Weights of a small transformer language model: 14 layers, 520M tokens.
MLP neurons of a small language model. Each row is named by its layer, matrix (down: output weights) and neuron, and shows model dimensions 16-111. Each number is 128 + 24 x the weight over its row's rms, rounded and kept within 0 to 255. A neuron's up and down rows have the sign that makes its largest values positive.
A block is one neuron, or neurons of one layer that tend to fire together. After each block is what it responds to, as a language model described it from the Wikipedia text at the highest values.

L8.down516 [119 119 108 144 159 159 174 105 132 158 131 158 143 123  82 146 161  88 171 131 145  95 135 111 226 155 132  95  99 117 135 167  79 139  74 136  95  94 131 122 107 153 133 120 157 172 134 125  99 109 178 144 158 131 145 103 117 151 120 146 147 115 132 102 106 152 125  89 141  96 153 146 147 139 151 123 117 145 152  85 140 120 174 130 130 157 139 117 136 128 107 137 125 149 140 158]
L8.down743 [116 127 158 137 127 140 156 101 102 112 181 136 139  90 158 147 101 111 171 108 108 139  98 145 155 136 108 129 132 100 131 184 172 150  85 140 111 108 118  92 175 112 130 111 152  99 121 112 157 143 166 108 114 171 159 126 135 124 145 146 142 142 110 130 124 137 111 120 143 137 127 125 103 157  85  84 102 120  97 179 122 104 101 133 151 148 147  97 127  91 114 109 124 137  97 129]
L8.down915 [ 89 112  90 120 163 128 145 103 127 102 130 139 139 139 102 165 163 119 146 164 165 132 124  95 143 126  95 143 131 111 109 110 139 117 107 131 100 141 145 112 123 130 139 130 124 124 117 139 125 160  70  94 120 125 146  98 106  91 160 157 143 117 145 151  94 116 103  80 133 122 130 110 129 146 113 145  99 125  93 103  88 125 113 138 126 151 123 156 118 166 114  89 119 115 103 129]
L8.down1821 [ 94 122 143 143 170 130 103  60  92 141 103 125 130  93  94 162 164 139  99 142 160 133 119 112 117 122 120  88 166 147 148 159 110 123 107 142  99 121 152 116  88 118 171 110 104 102 113 127 122 115 110 147  82 134 138 108 141  91 136 160 171 129 184 119 151 122 132 127  91 149 156  82 105 132 137 133 147  82 106 142 121 120  93 157 151 144 138 172 147 135 145 147 118 150 130 134]
Responds to: Sentence-opening connectives. Fires on the first word of a new sentence or clause, mostly causal or transitional connectives, such as Due to, Because, As, Although, Many, led to.

L9.down276 [143 118 140 140  96 138 158  70 139  88 128 136 124  82  96 139 100 139 124 100 150 162 101 145 113 129 149 117 116 117 104 136 127 149 150 139 154 143 125 109 108 145 129 140 120 125 126  78 134  88 150 150 132 109 116 118 124 161 105 123 157 102 133  95 134 181 136 140 133 124 106 152 143 105 151 120 103 120 113 144 131  85 159 142 180 118 150 144 111 123 176 178 125 160 137 119]
L9.down646 [136  96 127 125 130  91 122  89 131  57 115 128 109 122  81 140 115 134 139  98 192 144 102 170  84  96  98 143 120 134 103 130 131 130 124 116 150 125 149 130 138 145  97 114 120 167 174 132 124 136 122  64 105 104 138 125  81 128  91 135 145  95 129 118 115 182 107  86 132 128  99 150 144 127 142 163 106 101 124 137 147 106 136 165 103 122 151 157  74 134 131 141  91 119 140 158]
L9.down883 [140  91 116 151 115 129 157  80 150  91 134 126 128 123  74 105 102 130 129 132 175 164 114 140  87 115 131 124 116 156 104 175 159 136 107 115 131 124 123 172 102 141 114 140 134 154 142 140 121  86 156  97 104 141 112 167 116 131 114 163 130  90 170  58 145 173 113 155 116 147  81 198 132 121 137 137  84 141 112 128 103 126 131 155 142 138 153 152 128 113 187 152 105 151 134 147]
L9.down1667 [112 126 141 158 109 146 167  61 120 119 126 166 132  94  74 191 108 137 141 126 176 169 119 160 103 134 154 118 138 127 134 176 133 153 103 166 124 134 136 117  91 142 127 128 127 121 147 100 138  85 140 124 119 123 115 138 118 154 131 108 145 117 138  73 124 168 151 134 121 141 103 173 119 146 159 139 108 126 144 157 106 121 132 121 129 118 115 142 120 107 145 142  96 135 113 128]
Responds to: Fronted adverbial phrase end. The comma or final word ending a sentence-opening adverbial phrase, just before the main subject: "Under Wyatt,", "As of 2023,", "Like other Monte Carlo approaches,".

L8.down355 [138  84 159 123 131 103 105 119 174 145 135 133 137 138 149 104 132 109 119 177  72 115 118 153 104 113 131 102 111 158 134 146 114  79 131 131 105 161 140 130 153 135 141 126 108 126 178 115 108 150  73 125 116 117 131 153 148 131 101 130 127 139 155 121 148 113  85 146 139 150 141 126 180 113 139 135 135 121 150 141  98 128 139 162 115 163 150  80 136 143 187 129  83 118  91  95]
L8.down479 [131 119 117  74 140 124 116 112 133  88 119 136 173 137 161 104 156 152 128 131 129 167 144 156 107  71 153 115 138  72 105 150 138  99 123  94 135 120 153  92 128  73 124 113 121 149 144 145 149 162 156 151 147 158 144 127 101 151  96 152 133 154 105 127  62  94 116 118  96  94 109 121 122 147 120 167 155 136 134 125 119 150 100 139 103 151 137 145 137 190 142 127 111 171 114 129]
L8.down1061 [ 89  86  97 142 113 143 136 155 108 232 183 112 114 134 119  87 113 149 139  86 146 101 109 160 142 115 116 133 164 159 123 123 148  98 122  99 120 164  97 158 106  93 138 147 135 134 112 120 163 141 111 139 117 117 110 112 121 124 113 120 136 132 181 125 166  83  93 110 156 141  95  99 139 121  82  90 137 156 140  87 107  98 125 148 106 130 111 142 120 150 144 111 124 134 116 120]
L8.down1149 [126 137 130 101 133 135 131 141 134 142 119 100 176 140 127 157 110 133 153 127 183 113  90 143 136 164  95 132 107 112 142 131 161 156 138 134 147  70 142 106 143 135 107 128  87 131 130 167 109 113 138 130  93 135 101 130 138 108 143 105 177 139 145  68 158 103 112 157 129 140 102 150 118 121 112  81 116 110 149 134 116  80 155 129 133 164 140  97  81 112 151 115 144 103 147 142]
Responds to: Structured-data code fragments. Word pieces and punctuation inside templated or coded data lines, such as InChI strings (InChI=1S/), GNIS/FIPS infobox fields, and table headers ("°C", "Pop. |").

L9.down951 [138 111 106 114 133 130 130 104  82  66  97 155 154 134 156 113 129 162 149 148 140 145 129 151 159 140 155 142 184 118 140 127 106  85 153 138 188 141 120 122 151  99 157 152 131 117 133 152 174 151 130 128 117 127 136 122 141 129 183 115 107 119 112  82 152 126 117 173 138 105 102 158 157 111 147 135 155 141  94 101 117  94  97 132 157 130 133 122 160 156 149 115  92 114  93 135]
L9.down1035 [104 140  68 160 177  93 115 146 106 158 113 155 133  89 147 127  94  99 123 134 143 156 123 142 117 140  67 100 120 152 135  80 104 127 134 101 135 159 120 119 122 158 140 131 142 132 135 117 120 178 171 108 112 115 136 151 121  93 109 108 113 125  83 122 160 104 157 150 144 109 107 136 135 107 128 139 150 106 136 161 137 147 132 114 107 112 121 109 101 172 127 178 118 142 100 117]
L9.down1477 [137  98 121 148 159 152 176 125 160 144  98 188  99 150  95 153 121 143 132 144 103 102 136 142 152 135 106 130 165 121 112 160 129 120 146 139 142 112 150 105 163  96 159 130 122 125 101 102 141 137 102 138 100 157 142  96 147 106 159 134 142 164 132 150 157 140 149 157 121 168 107 123 183 162 134  98 134 144 125 125 132 139 142  90  92 137 118  95  93 133 123 170 135 131 106 122]
L9.down1505 [108 120 131 138 101 140 169 116 125  62 132 152 103 141 136 110 112  93 125 106 121 108 146 130 157 117 140 102 110 131 180 142 135 117 140 110 137 137 152 124 135 141 171  90 134 136 136 199 133 126 126 143 121 103 119 113 124 172 135 119 142 114 125 127 106  95 152  99 111 118  99 105  99 132 121  96 126  92 144 107 124 190 111 106 115  86 160 170 142 133 107  93 150 138  88  90]
Responds to: Of after collective nouns. The word of right after a group or organization noun, as in group of, Society of, Alliance of; weaker on name pieces and table breaks.

L10.down798 [123 148 127 162  89 113 133 103 141  97 145 101 160 165  83  99 134 153 104 162 132 176 124 120 185 122 163 127 103 136 173 179 130 119 119 141 141  97 150  82 117 159 122 142 125 135 148 138 107 147 127 181 161  67 110 102 103 131 102 118 116  95 119 169 162 115 109 117 123 111 179 113 165 114 109 115 137 131 164 122 112 131 179 131 126 137 101  94 146 118 104 108 125 122 149 104]
Responds to: Word-initial capital fragments. Short capital-letter pieces that begin a split word, often a name, at the start of a paragraph or after an initial or hyphen, e.g. M(oore), B(ali), H(iroyuki).

L10.down1607 [169 115 114  97 145  98 151 179 131 117 138 139 118 135 151  97 131 168 111 131 128 118 120  95 131 128  88 135 136 157 124  98 127 124 118 130 116  67 145 104 136 129 138  85 135 132 137 167 130 123 152  88 151  79 111 121 106 150 127  91 115 124 108 114 109 131 130 114 170 156 101 125 140  94 113 160 114 123 132 104  76 122 105 138 129  62 110 154 129 113 152 156 134 117 101 143]
Responds to: Line breaks in structured text. Newlines ending a table row, verse line, code line, or a caption or colon before a dropped equation; rarely "by" after "which".

L8.down489 [166 135 123 123  90 136 130 132 130  80 143 124 102 147 113 116 144 134 118 124 154 161 133 146 117 127 101 179 139 125 126 126 117 103 124 164 164 163 152 173 109 165 151 161  97 116 128 169  93 166 152 154 160 116 139 119  86  87 150 140 122 124 118 101 136 143 136 128 132 130 107 132 146 116 111 167 112 108 152 117 123 132 122 104 133 120  96 139 148 150 145 166 120 134 171 120]
L8.down1122 [150  78 137 112 169 167 129 112 157  74 135 106 136 107 144 120 142 111 111 153  77 134 155 172 156 143 165 126 108 137 151  97 149 107 160 114  90 127 115 143 136 192 108 129 157 119 160 120 132 143 119 138 152 155  75 109 126 109 156 125 103 133 120 151 140 150 125 144 110 134  95 153 122 125 156 148 157 133 112 120  82 116 118 167  68 104 108  73 128 120 116 107 152 139 142 113]
L8.down1475 [148 162  97 134  87 147  94 107 116 139 148 156 124  96 102 114 139 156 154  89 143 141  55 154 144  84 189 121 142 114 110 115  92 143 140 117  93 132 112 148 164 144 162 162 153 142 121 115 124 112 124 149 106 180  82 118 137 126 152 185 128 188 139 135 155 134 115 131 103 151 100 169 148 131 171 174  71 157 162 147 153 161 114 110 141 144 146 124 122 118 144 129 112 133 161 144]
L8.down1891 [180 114 146 141 113 114  96 137 103 177 154 133 131 158 135 130 111 130 120 115  93 107 131 103 151 153 165 136 143 104 136 133 150 111 156  99 136 109 100 132 161 146 148 127 166  98 135 126 138 183 128 108 154 117 133 130 107 111  73 123 114 106 117 136  90 103 142 158 121 113 158 141 152 142 161 127 124 153 137 141  89 109 154 136 158 123  90 147 117 130 122 144 144 133 165 125]
Responds to: Line break after caption. Line breaks ending a short caption or label line in Wikipedia articles, just before a table, list, or paragraph (e.g. "City council", "Key", "Lead figures").

L9.down840 [136 132 101  94 158 153 116 163 129 103 123 116 148  94 153 114 132 135 131 118 123 162 108 112  73 154 166 145 160 138 143 121 105 101  69 133 122 158 162 149 128 134 145 135 100 144 114 128 125  95 151 129 106 132  97  95 145 124 100 140 138 171 147  90 135 141  89 147 194 124 121  94 129 108 142 101 101 141 110 150 124 153  86 141 137 104 132 176 167 137 168  97 104 158 137 146]
L9.down1137 [126 154  51 115 136 132 168 123 124  95 172 108  99 101 141 131 146 104 125 103 141 116 131 103  94 131 150 148 109 183  76 104  83 134 149 131 169  72 127 130  78 127 153 124 140  84 120 115 128  75 115 142 176 149 135 125 128 142 115 128 161 108 116 149 122 105 119 141 156 115 124 149 130 153 141 129 128 102 110 130  96  98 141 146 152 110 128 150 144 139 126 118  98  79  85 189]
L9.down1343 [171  91 127 146 132 120 161 110 130 146 153 125  95 124 121 130 137 114 150 123 144  89 122 139 162 125 185 144 167 102  96 140 115 105 134 160  80 151 144 147 107 114 118 138  67  89 138 108 136 122 116 136 135 170 142 111 137 130 129 124 113 158 179 151 132  94  90  62 105 117 105 115 121 157 106 157 129  93 140  88  99 123 132 117 115 148  90  62 112 177 174 107 145 101 102 149]
L9.down1835 [138 104 129  99 147 123  96 121 135 139 105  67 145 124 125 115 150 173  95 149 126 142 137 124 127 168 150 142 114 180  99 155  99 151 129  96 129 102 162 127 136 113 131 146  94 179 126 134 132 140 116 107  58 157 124 132 139 131 148 133 165 130 154 114 187 146 150 143 154 127 140 111 124 119 114 105 134 151 113 102 163 148 157 122 127 125 128 113  70 116 142 133 120 137 100 111]
Responds to: Mid-word fragments, chemical identifiers. Word-internal subword pieces, strongest inside chemical infobox strings such as the M of SMILES and InChI digits, also mid-word fragments like ess, iss, ig.

L10.down1616 [101 104  95 135 119 101 127 164 138 131 120 123  92 114 109 143 145 105 117 157 121 129  91 133 154 125 105 110 101 157 127 123 142 159 180 123  82 135  99 119 150 109 131 135 136 161 119 111 156 155 109 123 102 101 108 145 100 119 168 161 170  74 135 135 154 131 134 134 128 114 118 125 102 102 137 149 124 149  99 166 144 157 166 115 117 138 112  74  86 105 112 125 102 104 158 160]
Responds to: Separators inside numeric values. Mainly colons, degree signs and table pipes right after a number in times, track lengths and coordinates (21:07, 14°); weaker on mid-word fragments (att-rib-ute).

L8.down119 [174 137 129 129 102 139  98 179 117 146 142 158 142 152 133 120 163  95 123 143 141 111 122 145 105 163 130 153  99 118 110 146 119 102  97 103 173  91 110 124 134 116 151 111 168 132 139 140 153 145 117 147 136 164 157 140 150 152 108 113  98 153 196 139 155  89 119 176 109 125 132 102 150 118 137 158 138 120 113 150 163 115 124 117 130 142 116 148 106 138 144 128 132 126 153 121]
L8.down393 [190 149 123 154  67  90 111 131 144 128 107 101 174 117 126 127 168 113 132 143 143 124 140 129 146 150 142  99 157 148 123 127 131  89 135  79 150 153 133 145 122 148  78 125 107  99 124 156 105 141 150 121 101 113 152 122  82 140 144 151 135  87 154 118 111 119 146 102  85 126 116 104 164 130 122 106 149 131 124 129 118 117  92 138 134 105 136 119 119 149 124  98 148 102 112 176]
L8.down1131 [184 144 143 125  91 126  94 134  83 160 122 164 141 104 130 140 139 107 111 135 135 115 152 132 104 148 137  98 116 139 116  86 134 123 127 124 110 120  82 137 127 151 104 131 135 126 149  92 117  86 161 137 113 105 130 110 126 104 126  86  91 133 102 150 143 103 127 148 121 128  77 108 115 129 172 123 116 136 139 107 136  78 149 119 160 155 107 131 150 154  73 114 131 112 126 128]
L8.down1288 [164 116 155 135 134 162 125 101 127 153 166 148 109 100 161 140 138 145 142 148 109 100 161 128 189 166 133 170 110 131  82 129 150  93 104 111 164 103 146 131  74 121 136 148 136 146 142 126 135 149 118 137 105 144 154  88 107 122  97 119  40 120  87 136 161 167 107 132 133 165 126 149 131 116 148 136 148 173 156 100 108 146 165 110 140 127 147 113 141 115 141 101 137 127  92 117]
Responds to: Split-off first letter. A lone first letter split from the rest of its word, often B, P, H, at paragraph or heading starts or after an opening quote or bracket: Background, Boxcars, "[S]ouls".

L9.down18 [147 149 156 150  94 146 115 138  99 156 103 185 164 115 136  89 196 162 146 124 128 147 143 169 130 163 107 153  99 126 111 123 115 123 114 148 101 134 104 137 114 125  79 180 162 137 135 126 164 111 122 156 132 132  93 129  85 151 141 160  93  97 116 143 100 129 136 165 128 160 132 134 157 119 127 112 143 104 110 158 111  70 110 122  82 102 119 137 118 146 147 165 161 151  98  99]
L9.down433 [171 122 160 162 124 109 128 146 119 137 122  97 146  84 126 153  93 134 140  94 175 189 142 142 145 169 167 117 110 168 124 131 147 124 121  89 160  80 129 108  93 135 150 177 106  90 155 121 119  94 116 134 129 132  90 119 164  93 143 129 105 132 102 121  93 137 132 126 141 114 125 128 122 121 108 174 139 133 138  97  91  94 144  88 125 124 118 161 101 127 148 133 125 120 156 148]
L9.down1406 [133 111 170 132 137 118 157 139 109 165 157 113  91 107 116 139 132 151 157 170 155 154 139 108 130 168 119 123 131 126 125 136 165 151 111 131 156 159 107 144 109  96 136 125 134 116 120 131  80 131 139 121 164 132 107 115 113 127 135 118 164  96 146 149 138 105 134 120  87 116 117 145 172 120 130 156 144 132 147 169 139 102 118  94 127 150 157  89 122 106 152 149 160  78 167 134]
L9.down2032 [129 150 122 151  91 106  92 134 171 141 134 141  99 128 135 167 121 164 101 153 145 114 148 141 130 138 122 136 138 168 115 127 119 104 104 144 113 117 111 115  79 100 107 128 148  74 119 117 104 148 116 159  75 163 113 126 156  80 161 168 128 156  85 138  89 146 109 136 119 143 179 169 121 120  94 146 130 129  72 155 116 138 149 129 140 109 127 157 116 132 131 108 133 124 136  84]
Responds to: Word-start letters without space. Single capital letters (sometimes short pieces) opening a word not preceded by a space: after line breaks, heading marks, hyphens, slashes, or in glued names (FremantleMedia, Wade–Giles).

L8.down54 [153 165 101 116 161 105 119 135 143  44  79 131 147 158  94 174 123 144  89 140 136 104 106 100 135 126 134 121 130  94 157 154  77 132 132 157 127 107 181 127  93  94 113 155 103 137 105 167  78 195 143  88 125 121 157 122 128 141 135 156 132 125 119 109 147 176 119 126 138 108 148 152 154 161 145 118 121 121 101  72 140 120  88 160 143 133 130 137 147 104 146 151 143 158  98  94]
L8.down793 [134 140 138 115 132  99 108 116 125 214 169 151 143 168 152  96 139 115 151 122 111 138 104 104 147 138 120 162 136 102 153  79 164  98 126 150 133 120 142 156 126 116 177 116 120 143 130 146 141 132 131 134 140 137 132 106 151 116 131 120 138  99  86 159 123 131  94 122 139 120 165 135 120  92 129 166 119  98 145 137 134 186 114 123 116 108  82 108 124 155  82 109 137 124 113  93]
L8.down860 [115  71  83  98 108 152 119 177 123 103 137 125 136  99 133 152 151 177  90 144 159 149 172 114 131 145  97 141 160 115 106 112 115 126 120 153 183 126 147  99 100 146  86 119 142 146 104 135 164 115 111 128 129  97 113 144 128  98 131 131 151  97  76 156 122 149  63 129 162 140 112 124 101  97 167 127 160 133 144 140 166 138 121 122  84 109  93  99 108 124  92  88 118 105 149 142]
L8.down1027 [137 135 134 111  64 127 127 152 117 184 134  95 116 162 135 150 125 142 132  64 146 142 144 102 116 131 123 113 114  91 188 121 150 150 110  98 137 160 158 152 129 128 137 148  71 116 105 110 137 151 113 130 112 116 133 130 140 157 139 163 131  45 126 126  86 151 134 122 139 132 132 119 180 118 127 107 172 103  88 157 140 144 117 101  99 153 162 126 139 154 145 146 128 105 170 133]
Responds to: Title-subtitle colons. Colons right after a name or title that continues, mainly in titles of shows, games and books (The Penthouse: War in Life, Red Orchestra 2: Heroes); weaker on time colons (28:19) and mid-word pieces.

L10.down1058 [ 83  88 126 135 105 107 152 160  94 173 117 100 132 168 175 141 115 110 161 103 160  95 109 133 124 124 111 144 137 110 144 110 122 119 129 147 101 109 164 126 135  72 150 126 112 112 121 167 130 110 194 160  90 148 122 134 108 113  93 111 153 126  88 130 122 140 133  95 111 181 128 158 149 127  98 105 103 118 107 119 137 137  93 168 167 122 162 108 121 129 115 112 115 160 157 118]
Responds to: Year after "the". Year or decade numbers right after "the" that modify a following noun, e.g. the 2020 census, the 1990s, the 2016 election; also table years and other post-"the" words.

L8.down292 [104 115  93  99 150 117 128  99  79 112 127 110 133 130 110 182 130 108 108 100 137 104 138 146 122 152 156 120 121 105 103 113  81 130 100 146 126 121 139 138 128 120 134 110 139  96 141 144 129 163 158 110 173 164 107 158 104 142 124 144 131 139 108 163 117  89 120 147 102 150 125 132 128 136 155 138 123 105 109 108 131 205  97 122  99 131 155 111 124 174  79  99 162 162 122 135]
L8.down819 [105 124 146 138 131 109 153 169  94 104 142 101 135 150 129 124 121 131 112 131 134 127 169 137  87 105 118 147 116 145 120 148 139 163 165 122  68 135 149 168 132 131 153 154 114 128 118 117 120 119  92 130 122 114 139 148 134 142 149  95 135 108 105 131  77  87 174 142 118 133 105  98 124 107 102 134 129 125 114 128  84 129 165 173 104 189  94 103 127 133  99 121  86  99 114 144]
L8.down1016 [138 124 153 144 122 119 140 132 120  68 104 151 133 137 124 156 120  36 113  96 131  96 124 132 131 132 162 117 139 150 113  92 180 121 141 122 126 138 129  68 118 132 133 154  82 127 100 118 127 121 119 115  82 135 155 104  90 151 139 141 138 147 141 128 114 128 127 108 119  99 117 128  67 169 145 137 102 122 100 123 110 122 139 163 138 160 120 125 122 107 131 101 133 124 129 121]
L8.down1206 [117 165 133 147 105 148 129 148 104 167 159 102  98 137 132 172 113 133 122  97 122 156 137 122  82 149  79 145 124 122 103 127 128 139 127 152  93 145 133 142 127 123 110 149 121 140 119 140 149  98 122  90 130  98 133 162 118  93 135 156 148 129 126 139 109 110 111 187 109 126 177 139 103 115 120 123 139  69 134 124 115 126 145 160  89 111 123  98 110 123 116  88 121 146 127 146]
Responds to: Year numbers. Year tokens or their final digit pieces in dates, titles, lifespans and citations (1941, 2004, 19|06), plus occasional "at" after a date.

L9.down552 [174 148 102 148 154 154 111  73 144 134 164  91 163 150 119 133 116 136 138 124 126 109 157 143 127 119 147 118 115 128 115 105  88 106 107 121 116 152  92 149 155 152 121 160 161 126 136 134  96 148  93 116 156 113 141 140 102 120 109  89 138 164 138 132 116 154 113 116 123 130 120 132 173 180 117 155 137 168 161 120 141 110 139 119 130  99 157  86 156 130 136 141 169 139 159 140]
L9.down748 [145 108 155 103 123 114 110 120  83 129 154 166 149 109 147 116 114 133 152 136 141 122 151 126 144 131  85 165 151  94 126  68 106 116  96 123 129 125 126 104 126 101 102  89 109 168 118 119 150 114 135  93 149  97 133  84 105 160 153 121 122 163 118 114 182 144 158 126 142 116 111 107 157 121 126 131 111 121 122 112 151 133 127 112 149 105 109 117 128 132 133 102 143 122 182 117]
L9.down844 [146 128 131 162 117 148 100 126 121 142 144 144 126 150 122 152 111 135 134 154 140 134 138 121 144 128 146 181 105 127  98 122  97 102 118 107 184 119 108 173 123  99 158 146 128 126 116 143 103 121 147 147 141 104 171 138 119 144 129 140 121 130  82  97 149  90 143 100 117 141 139 128  95 145 117 134 111 115 157 167 153  97 111 127 164 126 132 151 139 119 135 156 147 139  91 124]
L9.down1717 [172 137 105 119 146  98 110  89  78 158 152 141 134 123 117 100  85 162 170 150 144 113 121 122 106 111  99 100 128 138 150 137  89 100 119  91  93 165 123 148  89 151 104 114 133 178 164 121 176 130 150 125 154  94 136 133 106 120  93 172 111 117 133 120 129  89 109 148 143  97  99  97 130 130 161 150 133  67 166 126 140 139 123 138 125 114 101 131 121 126 138 104 141 143 114 130]
Responds to: Date year components. Year digits and month names inside full dates, especially birth–death ranges in biography openings, such as 15 January 1919, June 9, 1906.

L10.down1639 [107 102 164 133 139 118 120  56 154  88 143 145 136 143  72 119  97 107  92 165 167 130 110 113 111 120 133 138 145 142  83 169 133 137 110 128 136 130 119 130 130 155 110 111 139 149 109 135 106 136 149  83 131 167 114 122 123 156 105 182 139 113  99 129 111 155  95 147 138  92 112 157 133 154 143 109 104 110 158 144 126 128 111 150 165 140 160 182 141 116 121 117  77 161 102  97]
Responds to: Clause-opening connectives. Words that open a new sentence or clause, mostly after a period, comma or line break: connectives, adverbs and relative pronouns like historically, because, instead, while, which, as.

L10.down520 [114  89 152 113 108 112 109 121 149 100 162 137 125 112 147 135 183 114 108 147 139 138  93 106  88 192 108 120 150 144 113 154 114 138 125 159 112 118 125  96  81 151 116 147 133  81 127 175 116 152 138 135 111 127 139 134 109 155 172 126 111 172 146 112 148 184 143 119 114 170 151 136  66 146 125 120 104 173 133 150 122 100 124 111  85 114 126 100 141 126 150 155 148 140  90 132]
Responds to: Codes, acronyms, table fragments. Fires mid-string in dense coded text: chemical InChI/SMILES strings (InChI=1S/C14…), inner letters of acronyms (NAD, UAE, STK), and table headers or cells (Number |, Avg).

L9.down327 [115  89  88 145 108 146 108 165 153 128 136 147 149 106 124 140 151 158 114 142 131 166 120 119 109 143  76 141 159 128 115 126 101 153 131 137  94 115 121 139  87 126 161 159 140  96 100 150 154 129 163 153 116 124 100 120 114 156 149 123 122 105 119 139 145 138 150 145  80 140  99 135  82 149 164 147  84 137 163 152  69 113 120  94 110  68 129 114 132 141 140 144 100 106 137 142]
L9.down932 [127 143 106 116 120  89 118 170 134  80 120 143 126 132 102  93 122 136 154 115 172 139 174  94 114 106 127  89 110 103 135 145  95 148 115 154 128 136 139 154 100 145 174 122 149 138 118 162 150 126  82  82 125  92 152 162  98 125 145 151 132 177  94 100 149 150 166 137 125 112 165 140 144 109 100 123 134 149 160 109 144 162 124 139 102 159 122 149 137  99 137 116 156 117 149 148]
L9.down1116 [159 129 178 113 138 112 130  95 148  51  98 133 134 119 106 148 119 163 160 113 128  96 143 115 142 151  81 137 156 100 132 130 146 150 104 169 134  87 131 120 109 140 120 108 157 138 164 113 162 159 100 124 131 139 128 182 127 106 108 136 144 131 148 191 119 170 105 115 131 157 154 136 142 129 151 135 132  91 114 107 120 129 145 165 103 122 118 151 160 123 135 136 120  81 124 116]
L9.down1771 [132 149 148 142 167 110 155 131 106  68 113 104 151 120  99 157 152 137 127 156 116 145 128  99 185 111  96 142 101 109 130  92  76  96 124 151 161  95 110 126 101 137 168 117 138 133 109 163 127 186 112  77 128  98  71 127 132 116 163 146 190 149 160 103 126 156 148 104 153 124 150 113 118 104 162 115 117 144 140 175 140 150 134 113  99 123 150 160 166 138  80 128 136 133 117 135]
Responds to: Title-subtitle separators. Colons joining a title to its subtitle, e.g. Lord of the Rings: The Third Age, Hell: The Sequel, plus dashes and table pipes after names.